{
  "head_dim": 64,
  "intermediate_size": 704,
  "init": "orth",
  "init_std_up": 0.0427,
  "optimizer": "cautious_adamw",
  "beta2": 0.98,
  "weight_decay": 0.21,
  "max_seq_len": 1024,
  "max_steps": 3503
}
MLP neurons of a small language model. Each row is named by its layer, matrix (gate and up: input weights) and neuron, and shows model dimensions 0-255. Each number is 500 + 25 x the weight over its row's rms, rounded and kept within 0 to 999. Numbers have three digits each. A neuron's up and down rows have the sign that makes its largest values positive.
After each neuron's rows, "fires after" lists the tokens most often just before its 100 highest values on Wikipedia text that the model never trained on.

L2.gate282:526465493495502517510449531490534510518445507491487487434482473503502499501491508480473470514463504524504526551480506514507509524520501491497475534495517500490525509517538513498504475496490505506519510518506464538559503539476462488511510464506512479550504510503536478486476464466537518473507470477538507527529463494503461477516491494493492532494518473516485520469470535470512467488503481508502481462482507488524505469507510514498543459525497480456542471462483447547533446545481523494507486517527459526519512479541511494536496487495525505523515558496488532478512467473501539466497483510556480529518499494479524516461500557502509491465531511533493481505522526446490520497518491501517461502484542491479452470462504523497507474544502494436496527475493515477554496509478506
L2.up282:514510468512523493461467553554487473455506524459494495516442482497487519498488469471481495461475507468507454487464534512526486493479486519488503525518492472506515498506492532541479506501502502512497530543508456515472485479445518530503485490453512489476504478530521474495513509525474499504508452504531541488485545511503520500520523509485456493502491500473493476478525506505551497479490460499484490508487535496498510549499472512467490461521487462485509507513476500486514538550515551464517457486512466509509496509546521494541464516480507531482483485534509531421532480429532503510520476505453484477457482487483485517520492480523495550513517477478501460517502494470516504533462499538457509525483502488527513501510519524492478521524459535494516518518497544535535530511451495
fires after: " g", " G", " S", "G", " th"

L5.gate77:500512514519483487520507508522504493488498507520513503525502520481540505503532422487534499513509532506471509500485483528474488514520533503388485501529489512538492500504502508482516459476495532515490504495514492481501473520485486485479500471513482494531504522499492487499518532512493501454474493514515518546504477511494494462464530517517499453485554456475475534497466512476498500482474490493492539495524520501534512469486505491497473427567487533522525536476451501495518541496519496488542502491499438489471464553502500468473485549489462511489499499524468488487500473501464467461498485491489467499542476511475477487532464538463472446476480517484527485525515506526522528450512502510571521503470514542527489525500531463489510498506482503441530500512504518518512491511497510
L5.up77:488527479506470524484482502496459484493545463490505495490481515539512482464467502479475517503535501537476483498459493506482497499512521496468485516454501501498483526497479554524509508513478502503515470455480494440539516512496519498524486520505508510511507552531500512513531481495524505497482526499475467507506468514480514500544533481487532554488520493489471514482488511463538531461476543508498510503520497464495524499481508532515512473501503507495457518514495550471504533447504491526477491551507478518462515496513503493472489554536493490517450504515500500466507497531462484470504498549507510478422505476483528477496514453517490514566492500506504516534480488503556477452445509462490445495447512499488537548505458537518484535519470513508538507448539492483487522532488510
fires after: " p", " l", " r", "200", "E", " P"

L5.gate392:469490486508572498504528535513517498529471499496459513510509484507457533502518469498569520530460534501494503527530540524477502483463495558494472493476496506524489503474495488526524501510499477534488518568511489485489445505516505488473510507508486449502504490507528443531502521463508549509523521490549527457470483468537493494440569463508484500548550506502499516483503452456480526497438471509482511477507502497502518487511481504510484467511523463497523512476514516524467494514508484498475496482532493510486536480503467534550487485485456483465510512491481499519522517479495477499506480477486479511513505500478417520456507498511490488463465479512491509498515511475494518501488507499521485542526530525519476477517483525551485467475491511476510494516487492449539508482529503
L5.up392:456523472526521492504530499515498525538483456518505548507506505500498545486483459487512499519485510484442539519502520510485511492458514504486507477467497485506481482487561477530539498479544502441526496475488460475507480510510519527546473485511548489487494519495482463492509483519490513514491454473513519504485458506530517470443495513533531479500500474522466499481523460527536502503468475497516530452490512540490521544480484492528475495491507492491514561515497530519483525487499543502517490499504426512481535488521460494518543498531475487510563533476494529526517453467526482509507484458512489509507510496494477502491542480509459469519449440522485555498518529478481544499477497470486475515524505485509533477475504488526512492462477482527521499487506503456526505468532515
fires after: " F", " f", " p", "e"

L4.gate688:494509495538530519486549472544498495496545490502476500506452479471468512529475516500490497525463495507482484506436505516488472511445513513500480495532480520535514521476511481498472532467513518473487571521504495528471502515522529536499498490518526544493504481471519496460454539477471483502485446490529517471530528448540450461443503516510452487494477519540537488535497470494492543506501524506482523484518551494516468523462538505525495528460525473514543497520505480522522490517524500488452494525507505517494532494501488480474504505496525481495531506467436546501494460527480468530498492458502512532511515499479448459499468499486495505511484511509481500492494514543485503448456483530514505497541509501505478504479489470490475498522502476456539481472478538490507523483515502
L4.up688:496521543534456526535529468498545517515474510469501560513509473468499501496514526494479497523497490544516504491451458502526438458502457515515485470501504461476491500500491517515485508498525527502508551504512544476509532505529511470517541513517489536473477498487481479493534470546493505484471494511505523462497522514572515497518485530507469480496500492480435520509499558488492530503455500506505488526518504470483497531476514467484493536514477566508564438483479509495519504499473543490545441490516490509481536482488506499478492533494519512564517489508508506496485515529462447490457511485521503500478493504529460481473504501540482514475520512489516526517460467522513522520489511514536502477490503494504540479464522522497517520479531502523482463493517505516469471461476482
fires after: " f", " F", " Mo", "v", "ust"

L5.gate181:467528487504509520513522499559477509523482501496534515510493470510471517548494488485524497528523488470508518461573510511488519527455496512457496508497479529482520502502492506482493503487502465503563522492483497537524535546462521501483482499498516462447509493463477504520518495471506424499492518479531506523502486501510531433497504522479469507496541525511510505472518486478500538517437524494505528519489506458487501462495464533541465542481500505507528511499523485511496520493486517489512474519483468488531499516446478486516514509514476516479515481531540544487511507524460463524501485518514503518499490476526490455516491512490515536522524495498521527473532490537477492458454473515508497532530502530504510470473467485488476509521509440440534492557522463449519484457475512
L5.up181:501473533485514474458523470514459500528500486521505524496485484529492522486532483461509483544472501541471525540486466535495494501469463498491505444476488505509449564486538517508502523495526483455505492509497499499497447486535488545495457506519489486495485522511525502521497528512498493545449488476512513530445562499514505543482503526459516516463510493508498492477474535536494527531486520490498525492467548506450497495467482527503504514474474473450486468514490501543537516531486507551502483499505463494493497506488481496460499473464504465503505509518520536496566510538516491498494507475505540497550515497531480515503474514521447476495520450485498490485475476531513508478514545484552503462504477532474490457465499488503482555514497521477500457502517519505517458516481500
fires after: " F", " P", " f", "F", " Total", "f"

L5.gate333:483503513525467454537522529496433510493490504513475503485484514486519514516490425485542534487492497508518503488508462487469512525555501511500495550500507476525499497511494511489495526451517522539482530474493499484480477497444530497501512503498506459488516529525477468496532492483534489543464518505491487487527485494503486511497503524502472524514504468489531512508475468473555519452459475478541467497512493507519507511526502466480495487560461549515510527521490503524508508541516504494484527489483513531512433473508465522496457543527507451478541477539486562428513521468491474508509475483547535517470495511477484509493485511488529461512495480499454498499543512508529498501509464484527483517514503500473486521498445517470515487508506521470536444510536496479514529493475521
L5.up333:537524496490524517496519482480481493554484535435495508500500521505465492458541525521491474486508459449474513471477511515512468490430518477532496490482495530486509544494514476522478520486545465500490499484514514536512546550520528485474479508518491523454513489527519506507482499526486501493498499495507490497530509512546502489483507476512511482503511487552515549527497497491482479493474531499490507539484516496503515477487462473545481520451473499557509451495502526496513516485462478512509506501537425475498533457481484472460496512532529538493468493504497496508495521505502506517535511510496498498481523536510496526490473476556478573555529503494479493435500479471484461474509512481476475520525503446475515480499454461524529463513489509504509465484502524482521529471471490
fires after: " P", " p", " |", " Total", "P", " D"

L4.gate670:528479483496515472473465508507524482560504463494497535454477488489511516539510504477541480504500523485520498514514486477524480518511497513521461489457507481531459519486515502481496531488537506524526528513523488509447513531490524465499551533514495512479500511488510467479477534480509456527469536435483478478560509477464505490494482511507496514468527497520476504468468492508509507484457494502474512543476482482501531469498533527505491492492577486484553461486492509471510524535518500542500472535480482493474458532488536503496506496497511465462477503556502499528479478486527505506497503484508459505508503499478520504508521507568478502505459543517506513488492487528494494510528553460462487548521543496492515469446506453507506473532519473464472453541489496525519478468474510
L4.up670:508516491464472519499552509494486525527541483499502482555483473475496507487485485494522495510483549508477536478491499469499499489456480462522506495487503541493534495468466456524530505502552512492522523519490483462473492492461535487509482482474494483489489506504569506486528464515519523493497474531554557505485510524505476504492499529517488457512503549557490520497516481486503500494495447511538501536493460461541526479500532489548458490449517470523478522530512466538499473485441480517518493496492494499499505464531544506509474519492504495487482532490523518514523481433457484510488486474503498482524513510499487477501485538508467515470541463492486507493490459509507500492497510524491467534530507552505496515501536481498547476458449465482542466457470517514459487515492514
fires after: " F", " L", "F", " ent", " f"

L5.gate85:463478498521454504514506509527526513513495496447484529496482515528457534470486481539528526524453488508504527503522504493474494495515518496498457515479482471501489515508472505500455512453492488487495521469454461450552479476508512463527489508506517499475515502511509491488511507496516504521499504548503497532507468418532438547475493538504550500529573509495483510507477460543532568479538526523512507479503523508490497500521483477489542539490500543539499486470504501464496457510536523500522465490522493483510489495462502506481483507521466524536498498471467510543490523486528544497466500503552534497505510506423468491482476533466493516520493459477499502497498513513483509481495498544511500520488495496524478466488446512488503486534504516484507497506541518465511524531505529
L5.up85:485486537535433535499475514495535493527492518484539516510547511530526496538512490486557493502452454476513505511496477499452457514491523490485505498503522521495442491527502553499504509494511497536491504489478526496508522505491486519510524486491530550467495487469461517456513522507466448510503543434515515441547510478490529531496503508496499562508504489538507491462489470527489495483468451517521473482483486506506517502496508533516536512523498510530530492536483513531498531478495494501534498526532499511503556499477494499534547472506529470509481502535483503540491504460515509529499486484475498511495540455511526478470482511503491478490486470495500453482517436527488490424489515503505480466492473493475474488524470493497530479517501504518564508489542478479484512520480526
fires after: " p", " P", " ", "a", "P", " conc"

L4.gate296:504500491476544510512527497497521494494487534528532495474500464490522505568476539508476507473470561505461521507488501529466487520488506548512498495489491498509520510481520455500553498511519462519487500475495563494514523539469472492476495501512511467538516506457498516466491510522516476476502491535504498479521563494489549513504507511516497527523492519468505489454518499495503545524524494494502464524476464501530524508450487493456455503509500459498500482497521512462540488529530471507494485518509488454498493507536510513459513524506509474528541448492493497512531508547476465534510488484477512522463487479468487475570491492477477486482499521496515518531527535508452527498524476526500509526490472492487447506515562498430493505515463464452480542483504511455507496482501469
L4.up296:513530425506493469498532500513546505483474455464489537494493476458575506528486520505463508541493513463518483501484517527500502511499467485510507501490515539530519497498493533526540457500488483485513533503530486528550537482517486496522489529514474457516498510477470494481482549521543503510513477534463523516459524529508469511538454485526463502486488497502503473492472452478511521523526469516520512474541510485524521494463471491498503503474485526517476518478492493536482491490468493505500490491508532472498508498507461501522480514487508449479472445447455490480479515493506510530512460446500507549520468468494497513488544500506532483536562525481515532481517520514505534529490523502512488513488471463482515439496495510523463483480479529556500500526507533462529489482507475
fires after: " st", " Ch", " U", " ch", " Mc"

L5.gate1:569518496468475445493500542523499525507506480511490535442525449477523477494471490490489527530514521528506509499487518504481498506489524488488495479497459527495451503528499476481546499468473498471525508534481486565481492460492502494504522508510487505528525528510528510455522527478500474519471481497477488499521489501521491472514518549486494486500513443536499479472479532510499555501510490508493525502485523508495483445494509475511546518508501535477506499495513528505456500503496500522522523511503514490464501502527516514480515503562475507507526516484541511529533479475475440488484480450519486446514413484522527501486510444496492509491501474530525519515503486452482545502449534463533503511498511524545503486509538503514494516524469513521482467490525532557532464516476524
L5.up1:480478453516542517496452543524515509488479501534503504475480465501475453490532529494499496480478551514486506502536478485466502523448503500513486499522497499518467514509470493479510490535518536480512516510519549527503493539506486509442510493506475510502498483491502490530493518529520545534492535514520462553491494520510444479503493454503503484451492487504509486500523522550497492478514543544491480534456475501515512494507502510503475511512556498493526530487488531510446502548522517516522553492469517464527510494456537530513522513496499494451494449467512481510518512474542477482536552546443471503515498473511525460530500457485485465517549502521510501488496475492492500490490475524518492473556475486491438485510488474518484501506512494450491465489519469486503458472511485
fires after: " M", " m", " b", " not", " As"

L6.gate74:487524482531484470519512506524472472550489518517483541506521481481504521484494481452532490535477527523523523512528504478489513544469447471482518478484511500489493483502484532525500534492502505544512506479510500487481547551512480479528514464528469554478521511521507517520486502496505476488484519485493493554509517488538500501463463502521520529472518542491522533476436464477507506502434478512514518504489495508508489493537494453499491497497475496520560467490526477476487460517557464526518467498506504545490466497531500459516517515486489445565492517537456533510433504478525517485510506491499500493504503532525474527458481515511467489519500508496485499542490522473487490460539473488513493520511537483481550455513513524506514481497489473495554469517512449522500490469471508
L6.up74:519521517511539499509546516537489487531536482550514453518489510479524500441514498484481505521465499524508489490539478540492498481492533505500497532505483515505489506515468484503522512465492477534478476494520515449489467535522485525464539482551493510477483537472516483524512511536519479556448490524491489458526512516505498468528573542470500495507459519502489513544454494513484547517457487479538512498518517516488463484479507528544505524498474518561476457518511531488492486541512498504510474472511456548524514488471485491494461479519492483492515488513479479492528524522524479522553520492497469486477514489460482486477502511495474516505504516529496493493506472519529542472487452499518530498509523529475498538472472473462476534421524474465484510470484490489490513517474486
fires after: " B", " T", " P", " F", " K", "B"

L4.gate161:530476498543518501461479524507499500507502522522527535478501513512458500502538522466459485534520510511514531494496505517499498513483506459481496479497500499508503462516479460477511519491520479501492502511524481506498501476479467506504557535539491491564500505518541508477464525484528507494473527494498470542473487486487487508536474523539513517499496551477515492473445504491470522494480479511487483508521448494514522492509499463466522465485479506511485485491512502429446461504534499452515532447480480544510517500474502475518508552473509518513494483528479480553503490470516510460493476466472503494523482516448482500482491524463453526500535519485503503505460516491503554545558521487537456535467562506524495501502471485530505492582489488490489504539514494502470497535493491
L4.up161:482486508495528462475529480492550510536480493473512511483517485520526464541536501435514499490454535477517499479529501517471492543504514504516506468520496512460479511490536505507488504540501459476477537503504473509479473468491553502493519460540479532471502481493482496493472496547512494499483514482466495488487509479520468493449507533497459554517487463505492512474524502485490511458450511530505503484492463488512486482474481501469488471475462529530518481554520559514506476499516475525540516491487554497515489487528493481507503480492490505523482543507513501488483443498504539502484536502443526516570512506494551479503485511510508527510561471503456472439566503477484473466502511505481461496536469508483511508468479483488478495495485472513482490488499532510537470483533504
fires after: " b", " B", " ", " sub", " (", " M"

L5.gate670:550465501513496528458523512550516535495513451538469487507525515488534529571533481431503521528478503471509533510482519519482472523443498495493511537496511497514505520473471441469480483491453509493460506509538517504456502502523491500476496490522508461470523508471513506495477527513517503494486529514478455498540515500516515489462487511530527510513484480497516532462521477528497481514452527523486490537521484480493456526492520505528530466468511480496536529516501514477513492514496526462540513466465506534475485471524482498523494473472486484529464528486463494568515507502536503488524479497523546495487490499463499478505517502539470545504496503520436527488477486512492494520474521479536491486517504500497465500521466439493514516488490509489461509478500464482570500482489537
L5.up670:494497483483508537514529518486514472489542468558505513492521494487471538485517480504519499485502483479529469508466531497506422512471498492547510460492462524514544503503517531489495484466484461442524508458527534469506522522487514489480508497497520461498493490452477542491518521495511525521500485535503546498544502494480512532483514513497522484496483481460522500492495508461475492481517558453475505495475461456476514570529525502538514516539493514508505509480480458535520460492472516507495475482515499522503523500499491470518488509515496495460513447508490529485541480483496485551461516542541451493517498501495516471498527523489509486515511441508505527516496458500490526465511519517465468530508517482546523472519507452463509482451509481479499484544523462491527512507465466
fires after: " f", " F", "med", "il", " sup"

L4.gate611:480509493523484476453468508488493533498478460515500501471513467492558528482506542491538512507481552460516514549529499513473485513485506538450474508510473518517478510466524464472494507478477470517529502490487495519491508512497543504456455504527485502551506487530507468515548445491518480462517467489551506499561542465509532476516510474496506516497470433499458506456505541479495549504497511527498501473506523516516451497503484507463485495494506476515538514525490505506518475460526523510497477464542501516556504517525494532488495474468531498488519467513478474473508488497522509504520497486526520475465505537513465513506468500513504484525467528517484489535527570476490482469482499494545502501505493564519491464529515516468490505510519508489488561510481530462495480499524500
L4.up611:543481476525537498521490455494488501478471567514485485492504491502529475458496487508544473502505483468492500495481530486517512518461528490493493511483515471502543505514491516469525507520451474471491521476496526470480510513527481504487497526536509500509495507461519528457531499532518489511512489489495525490530537449548503493504483449466493510474471493512439470497470454531529515501535554493529495489535572501535520493512504489477508512482465482494459500491494508494485535482492469541494471488553498479548473443514494455455538487545478513516510455487461477512498501530504512494473490512467544515475506508503482518510498509505548466526527496512488486551487518557528510477538496568512517523498526517508456522527496500500490529504489494483471480514462481474486500493537529
fires after: " U", " I", " Ch", " C", " O", "U"

L5.gate106:501490472511526521519515505520522535532502477555514498494552505459501523525506516480522511522509510459456507506489548532485529551512548527466499516490495486518500488507506482478532464490487498471472528483520495493417514491460493528494538515482506534491514485510511502529485506511472502518476478545540563502506502480526462504507489536529468514509483493529472517514491496448481490466499526452480485532520504519520463508503529501518520491482486470478473479510456478508512460515503517480495519447462503518513544523458522486510524487473494478469507507482506495519477424500503494484503531508477503490499506493498483519535523527506499512532468502511441462505479481509504510489490491467489524535532485480479512521570550501516479496489475439461455481454487468496569487478510491
L5.up106:507500518546523533516563495496469477510488481512535502492507505499530477489509499501535477493487503523498507445513450530470478503500510510467498440513490503512492532515519537508463490500489499452495476529495498494510485540517528482450465506469527518517488508576506531506500480530513509486487500481520510454500470449475547487497531498511531549499523528541518479473491490478497477478487492460479513427493490499479491518539481555482458470492497543470551500505489490496516482463483504534522490478473465501494498463498485508448492503563486504479562484501475489487530500495487515565542489499499538488468541519520502473470450513481517508488546501470512468526561490497519495491490490503526507495484504538456505495501532523529497502505523494527460466498477497475499496496530488
fires after: " f", " C", " c", " pro", " co", " F"

L3.gate57:484520456465476492521504510508510472507493531496530492495496524507458503532463487465441496530485505504474502454503518553445506481543532489499474495527495476463489510486474507479506555508529538469502502530517537495499482500484513490477516502488532464473498487511469479474504527449481488482502457486491527506530524530512526497478486512469461515500523539486472478529537448517518533552483498486513526494479529528494527481545505494491484466462477482515513490502483486462451521463544524526503490460472472509517502530494550511487520501495483483496532486526477503491504448543489435491486502520540456508451556502522476518523469515489508499486491545494471495503500512518506521492473507469482509509495550516480502487524474481481532501470429467551518491483517484508547522477492523
L3.up57:464476528502478489506484446506551498538511485495480483487534498496512520523488500511501476548493533482524523541480505462498493471475473472500499451474509478513485487508500514489513567517534527523504524514502566479483481545528538474520481516505484492454503480512472489503488460497473493504504483473504465487551503461509490514503453472517521470522528484513477465499511492516466492535497526505513473475493522478541502514520477512511502450481508498473502496540438502543527454533529502497527461462503471557522499467473485499501501465487507512504475530479566512488491535501495539482554493497488525496512547503519538524530478503486420479520523495496487523495528546466490517454512495504506478511497532473480505480499541509442532519524464514510506495482474465476527482507489498
fires after: " A", " F", " L", " l", "f", "he"

L4.gate152:498476482557483555515497499524479458540513492525500506504447546506479489512507500478497543468498508455478509504529494507512504540504526534479482519485497497514528478458475479476549533509519489482497527526520478490483518537459494494510456511496521534453501502537547441534507500482554507436478527505517494509494485481494528492481479486527496493458455515483485497504479495488495498529470523513486485505495495494503468480481479483508470505498498505497478542493543543503500463491486468501543529518500524473461466527480482540513519499509501521469507480502477589496510470506515505482465481483484507495486534448486508487503511515512532496456516528485475508479493490523463515455549494479531483502476493519501407518504497449477491514490509489431513492520539486461502515514504522
L4.up152:523481483531491521491528462484519525527457499514467511463534513471529488556531534495476491527482475493465484456506483443551475488525521481528494513492488565495480487510505502477514486463545507521509508541482475497531472517530484450509456530461522498523489499506484517529477531519509495521491531476495485537477480445458479488513468508494534527537541468458501534511510531447452487510474514506484505501514497532470509517517494478516464479468506500509536515505492515473463505505499523545462514473508514498478483483450498511464498510496474530481493489473496521521465497470533481490481533480510492514503530480500508486510498526533484453534528485515492490487498494489476509550503496466525451492492521452495540506510465489468518491508499505417438541503462530495513478498515493
fires after: ".\n\n", ".", "===\n", " Total", "\n\n"

L4.gate619:500461494504458523505480476499548483485486497469519508499521522509492558493499539527527509505482482476533503500494479523492517528465511529484487459535450489478489531475477510476494465532492525522508556564511512545541502503487480477500525496513522491499517488453520455534492484465517505475530520519490477530525512445480475500496499508526472493527544524439499542506496456532506508484518491516488530504524517517447509485489492512524504513490530503528523512479487487503479459471500508470524519503479492470515459484489470504506493484475488494510521521482514540538476488518481481489508504491515469504553482535481466456501483499543514473453484592481545505473527541536462489483541494526491497467502548490535480475504500479528487473508516532479450458525499514492525481522517465
L4.up619:470494508519503522508466481510516489492481489482519494527527521472492486495500507497478499491483496519517507520522526501509451537473527534489510504511504544493492540470448527515504530529468522512529491474464521501491498516491527503518440535498495489478521502456466516515507513503493501430547512483464501516488491504519478469498526514513492476511478497482524488465520497531508492502492513542495498497496477516479548511495512505503542521532439521489478502457518508540505500427536495464474507487486493504516513494498495448503461497452503480510501468505505515494535481534496467504483487537438532509516458568536519466453506481487503511464547523514487489473498538538499452443492477501506463472497451557537523501477498503566476490485508491505506522551472457492476554479507486
fires after: " (", " |", " Z", " G", "G", "|"

L4.gate216:539494475483524470458501522498477452532474509485467486458496509474504492501471487539500535513510503486461523497493515495469414538520517519508487489567512505504479485481485501490550506475515532450509531488520508468541517506515513489488483460522495459523497485469522526453507526493507499516493486550504504555515497467486506473532512517532521521487499495515495511529493459532542481519479530498537529523502503485446493561531521495491465494506541460511495488507508412505490518540500509474480500503502544475509532493456495488506498511488494513493510503486477436519468509487485469495471485480496500537510469445541471523546504550517487515503465487539500481512558494487457504484514515511522503495524503519520484484494505538492518474504515476542479470507487453512489478506532512
L4.up216:524492497497520497473448459504463504498497490467503508485483521491465530488518527529513497483490466458486494492470565497547536487517494510480507458480497471501502500478498501499511482509511485453490472520503499550462520479535555510567470494509520500490509501479458438506490491498540562521461502514505526497485520489454479480476479508471469506525483557499482502487493501467533541529527493514514484501526513513536504537499487487537515493467515459486507510509484464509477529491492522501460499472457527482492507512522507477550487538507513490501516503478562510473494466512565476499542499465488481494452550527522495495513493477489507460463521525468505474530516511519516521455480494520510482494466519517472467550501494498506512519485489484488539464558521541496518530553521490
fires after: " f", " Mor", " bl", " j", "ng"

L3.gate189:546503513526502546562535499507479493562526494515499490490484516450526476508476505535464513548505497499530488491493532520487505521480465485477497508495497516513525496475468513518478524470520513471550480508500494391480497456476500484522488468521445510523513533470485490492536506475498505516482492547532525546503462523518477512510505526509534482528538502467493487521489444533484511504472504521504533516521521545521464488530497468502483498480498529501486481487504476505502472478520521482530531500518492497492521502464532477516491488474471469516488463496450514531480500510496474510475497491504500477464527500536519566534540531508523484515469498530495491535487492482462475520502455509486479537525555473509518456477485520528455531512533535501481468525468482485485492500487530
L3.up189:536539495496506511491493491500499513500510460478508504459458500478495488503489532564483500573566511512562478488477544547514523481506491526457506507528528530507550475475502507489488500500470500480530488502506463469501499513532476486561510497492488517529501522480503468468517483484490502508515500473534503520477435516499502498549496521504546489540532497522460501503524447497537502531501527472492546480502492518509487484533491494500472493499488522486513503486489545516479463468524547503513515449496553543487518512472520497484507500486497466467471446457491481501492489485438481467483494522526484510438509470460542547528501516461496512508469492515481527529497500519507446469482463503477485523540506468512487510509476507495484508499524520533491485477496525477520538505471495
fires after: " t", " f", " j", "a"

L5.gate219:543467473502504504491483497493494538471535507542463492564424536475492459523505460495497491496498532532494539493456493530472488547503469536439515490493492494514494505499481517513505482469507477468497483515480461469550499480436549470509482509499496508547514517493488510495523500504454481521494464509512476548459484513503506487499516501509432474535510498472483510467477494455510496452515460461514526487495525517503513499524540463468493492494483508508571494487428502475531477517529490516499497498532532489472492521492422511511472511510495497480503472559482495504475521469487519510468471487507523499468523488513507493511513505532551494516486508523497485501498500510536495477503532480496495495504511485499510521490476504495543522517500485457547480491531508505544485542490523
L5.up219:479461534513534520470484501530536496509490565475531556494493524499488527500455474492455502531477514510492505510499501512510488511452518499515488499486501517494465508495491488499551474513497492522498465447479452528500466511493476518541485513518458454536492497516516514535511453508488505484486496530521523507465537495498497509488515492538533490511485498566450475517518493514506532488495454528510499483543538517489524479438548509481489486480474493514482486502510522536517538468474521509487513472429499546507474496507473473494516457494508490522463521507453462473458475515469494533506445493534486477477485514447540520513507476519522487477477485500509514487523476513506535495523473456490541473484498507516524475547527486525489470473479452472495473494477507467495526515520487
fires after: " p", "r", " col", " D", " d", " ext"

L5.gate290:485494493503481482560517511488475500491506523473473472451473539492505554504535465513513498480502543468559491507493536536509490494508519507506476484494510482515481484430508521475512503503503466506474510503521525490496525501543522504480485498499478474489502472518478465479484512508523513514540495493525525532517468546493525485496519501492512544487477485513519460475481480451485507439489486516508530539538521552512482500477485499519504459524520497516515514471526490437511490511494488504508492494471485542491481524452503461531519485519472500505543490529505521530540471529512511479476487478499432531506471505461499441463501577535471545517499516516456533506481479513510466495534504446495517512513469513455500503501551525500491499489471501490551471493524509468498501454513526
L5.up290:508488466483481504518521494495455482493536491512497494518476509486512471527511545472452497579486476505479505473494499467500512489527517490492522500488528483501498508487482498495495541490520521514508505519443540492506482461504482510519477553479465482515520510525474501537467478515520464521489525505485481499469459479489509470489478527518557471502477470501432486482532463525491523513568509469513543498535513502494481525521486497508519511543458496481537532513518464458466488492484510521519480456507441485494477499488525527518481475475511487516487505488492522531510495545479451508454457469491487481525507519495529499520510518505502489453477510443541461486459480498467479497532530507508486491472500526437487510498515461485470529521464519506521537520431498503502536459505515
fires after: ".", ".\n\n", " R", " D", " ("

L4.gate355:503527500533456490484505498503575514479467471501533474518496485479530504473511510530494499492495507507536504509523472523486488506522485511450471525525479537504505470494433500516481493488512482520463520489509469501541469486504475439520512493474511477536504522513484505459481475461543517500507490494509459476542533462483490541504460446508492504507508557467536526478495491486509483455481512500511513514488492482517473502480500491501465499506521494533512482478489474503482502507519527477496497513473505501549483484504511521462516460465520503514515521547468519482458509485488534490538478510568500595518506518551474507481485512471473502492537542554510506503512496522539487504505482550472496482481483512479507485487443517488511480523559543494527479534493490512449519480472508
L4.up355:505482469499478491508564486506524510496469524476505499534470518503459525484490537560491491525490490450518476473513519510491487525485518538500501515508515466520530527451545501519516429516470506449510510487483527477501470471518500502538523464556500503493501492510481511477514470522465509481548497489532528508506488564504496520534501503514492436500470557473516504523527490537522539503491481506504485502510523529498483491513539449517514498534471468470526520475499477513512475488492516473497545472511498493503545504486442482520512533531495476489466453497477513505518499461462524465472470469510522498522533491497510489467466468473493461507502501489448490505510517518544480484476454488509502480494529481526499526504477466515440556518500535464497485485526524528492496493461511
fires after: " G", " Z", " Al", " H", " S", "y"

L4.gate265:466503453534511494500495496539501480475468485476530489473477469523471524487523511512506503484526511500459497484533542503481505534512547493504499495468470505508521482507496512543527500481507475493512482506463494472477449493474521525500514499519527507473520488488491500493501522480519487492504519546511504518570514500492495498493506519482498540531544524503502546483506498520525512509471455513511486510559532503493495514442494475518507554515486484491509451530478487514426495512471476481521561490486557504499479532550510502527506491496498531481519485463489527485511469465543432477494473493527482478442512528487529476511540477520496492465529466560497517482497555482495518503454483546509522494481510554479515493503510501495474474501538481473449534468533533466503482472495493
L4.up265:517512488489486469495492538467503491522535479491507526507458458544495475510486504492493508521492536484513516481457507519507528491473494510435516540535518503513535476496519502508491443469492523492477517533463549505504492539527527503485516509462481482482506479454534525514467504508498530461534523529509491518507495472513538508522530506494465485492500523502507516500478483477453494511450468527469456529472513478522541503492511509494524513511504509496507534466464588478442470489514500484472533531529505501502515492516482509482512491539503478504486522450514541486514509506531486507510497508546476492461512466509541504534522470481465488519487482473518505529500527503545452559509507475548500512513492489493478495489494485511516468456524511500461574512539471477481542445492512
fires after: " M", "M", " med", " m"

L4.gate683:515520512495457499508513484518510566510447470492476505515479576485488480479514486507479494492470524530481533489502517503503485523495558510477491508476475482480468435462517479480517478494488474481488477498535497529494528507511536559496485478507466490489519480503518502508500518515468474493475524509533515480509511485469502473496540485501446487550516486454502530499526449497498494529506508534483509512506505511463463512493545493553530504483507454460451506496542500516488471523522536493513516449528513505518504494479491468533487440498506546513544490552492498522514467493506514487507538512493479509511503515490480449504476533532492530514503500435503493463480507534495520513482464491510508478470477511547481514474495478523520509464523521453503493556530472483492554477543498
L4.up683:517466524500477507458500497458451495516544518561517498551507503506494481503488483498466542476493541510537502545479473505499515481494509512489523532508521470524480502500515499529481496521515519537507548517492490523463507495523529503492473560516515482493509514494497505537483468504509537441543533496512528529494531492490464483501534486457531569537532487451483498510453465534491511477510511522488511513485513539497466532517457478532539525478513451536465496483502496462477471493523488471502472526461494467527470518502526488512492465528519499496478496504452509505472513494474512471554497501510500488468517513509473505537483495490475485470531509488569469515526516483512468504523489490490480485512521478472534542497525479507493507536455479449554518469487535502488463513481500
fires after: ".", " G", " Mo", ".\n\n"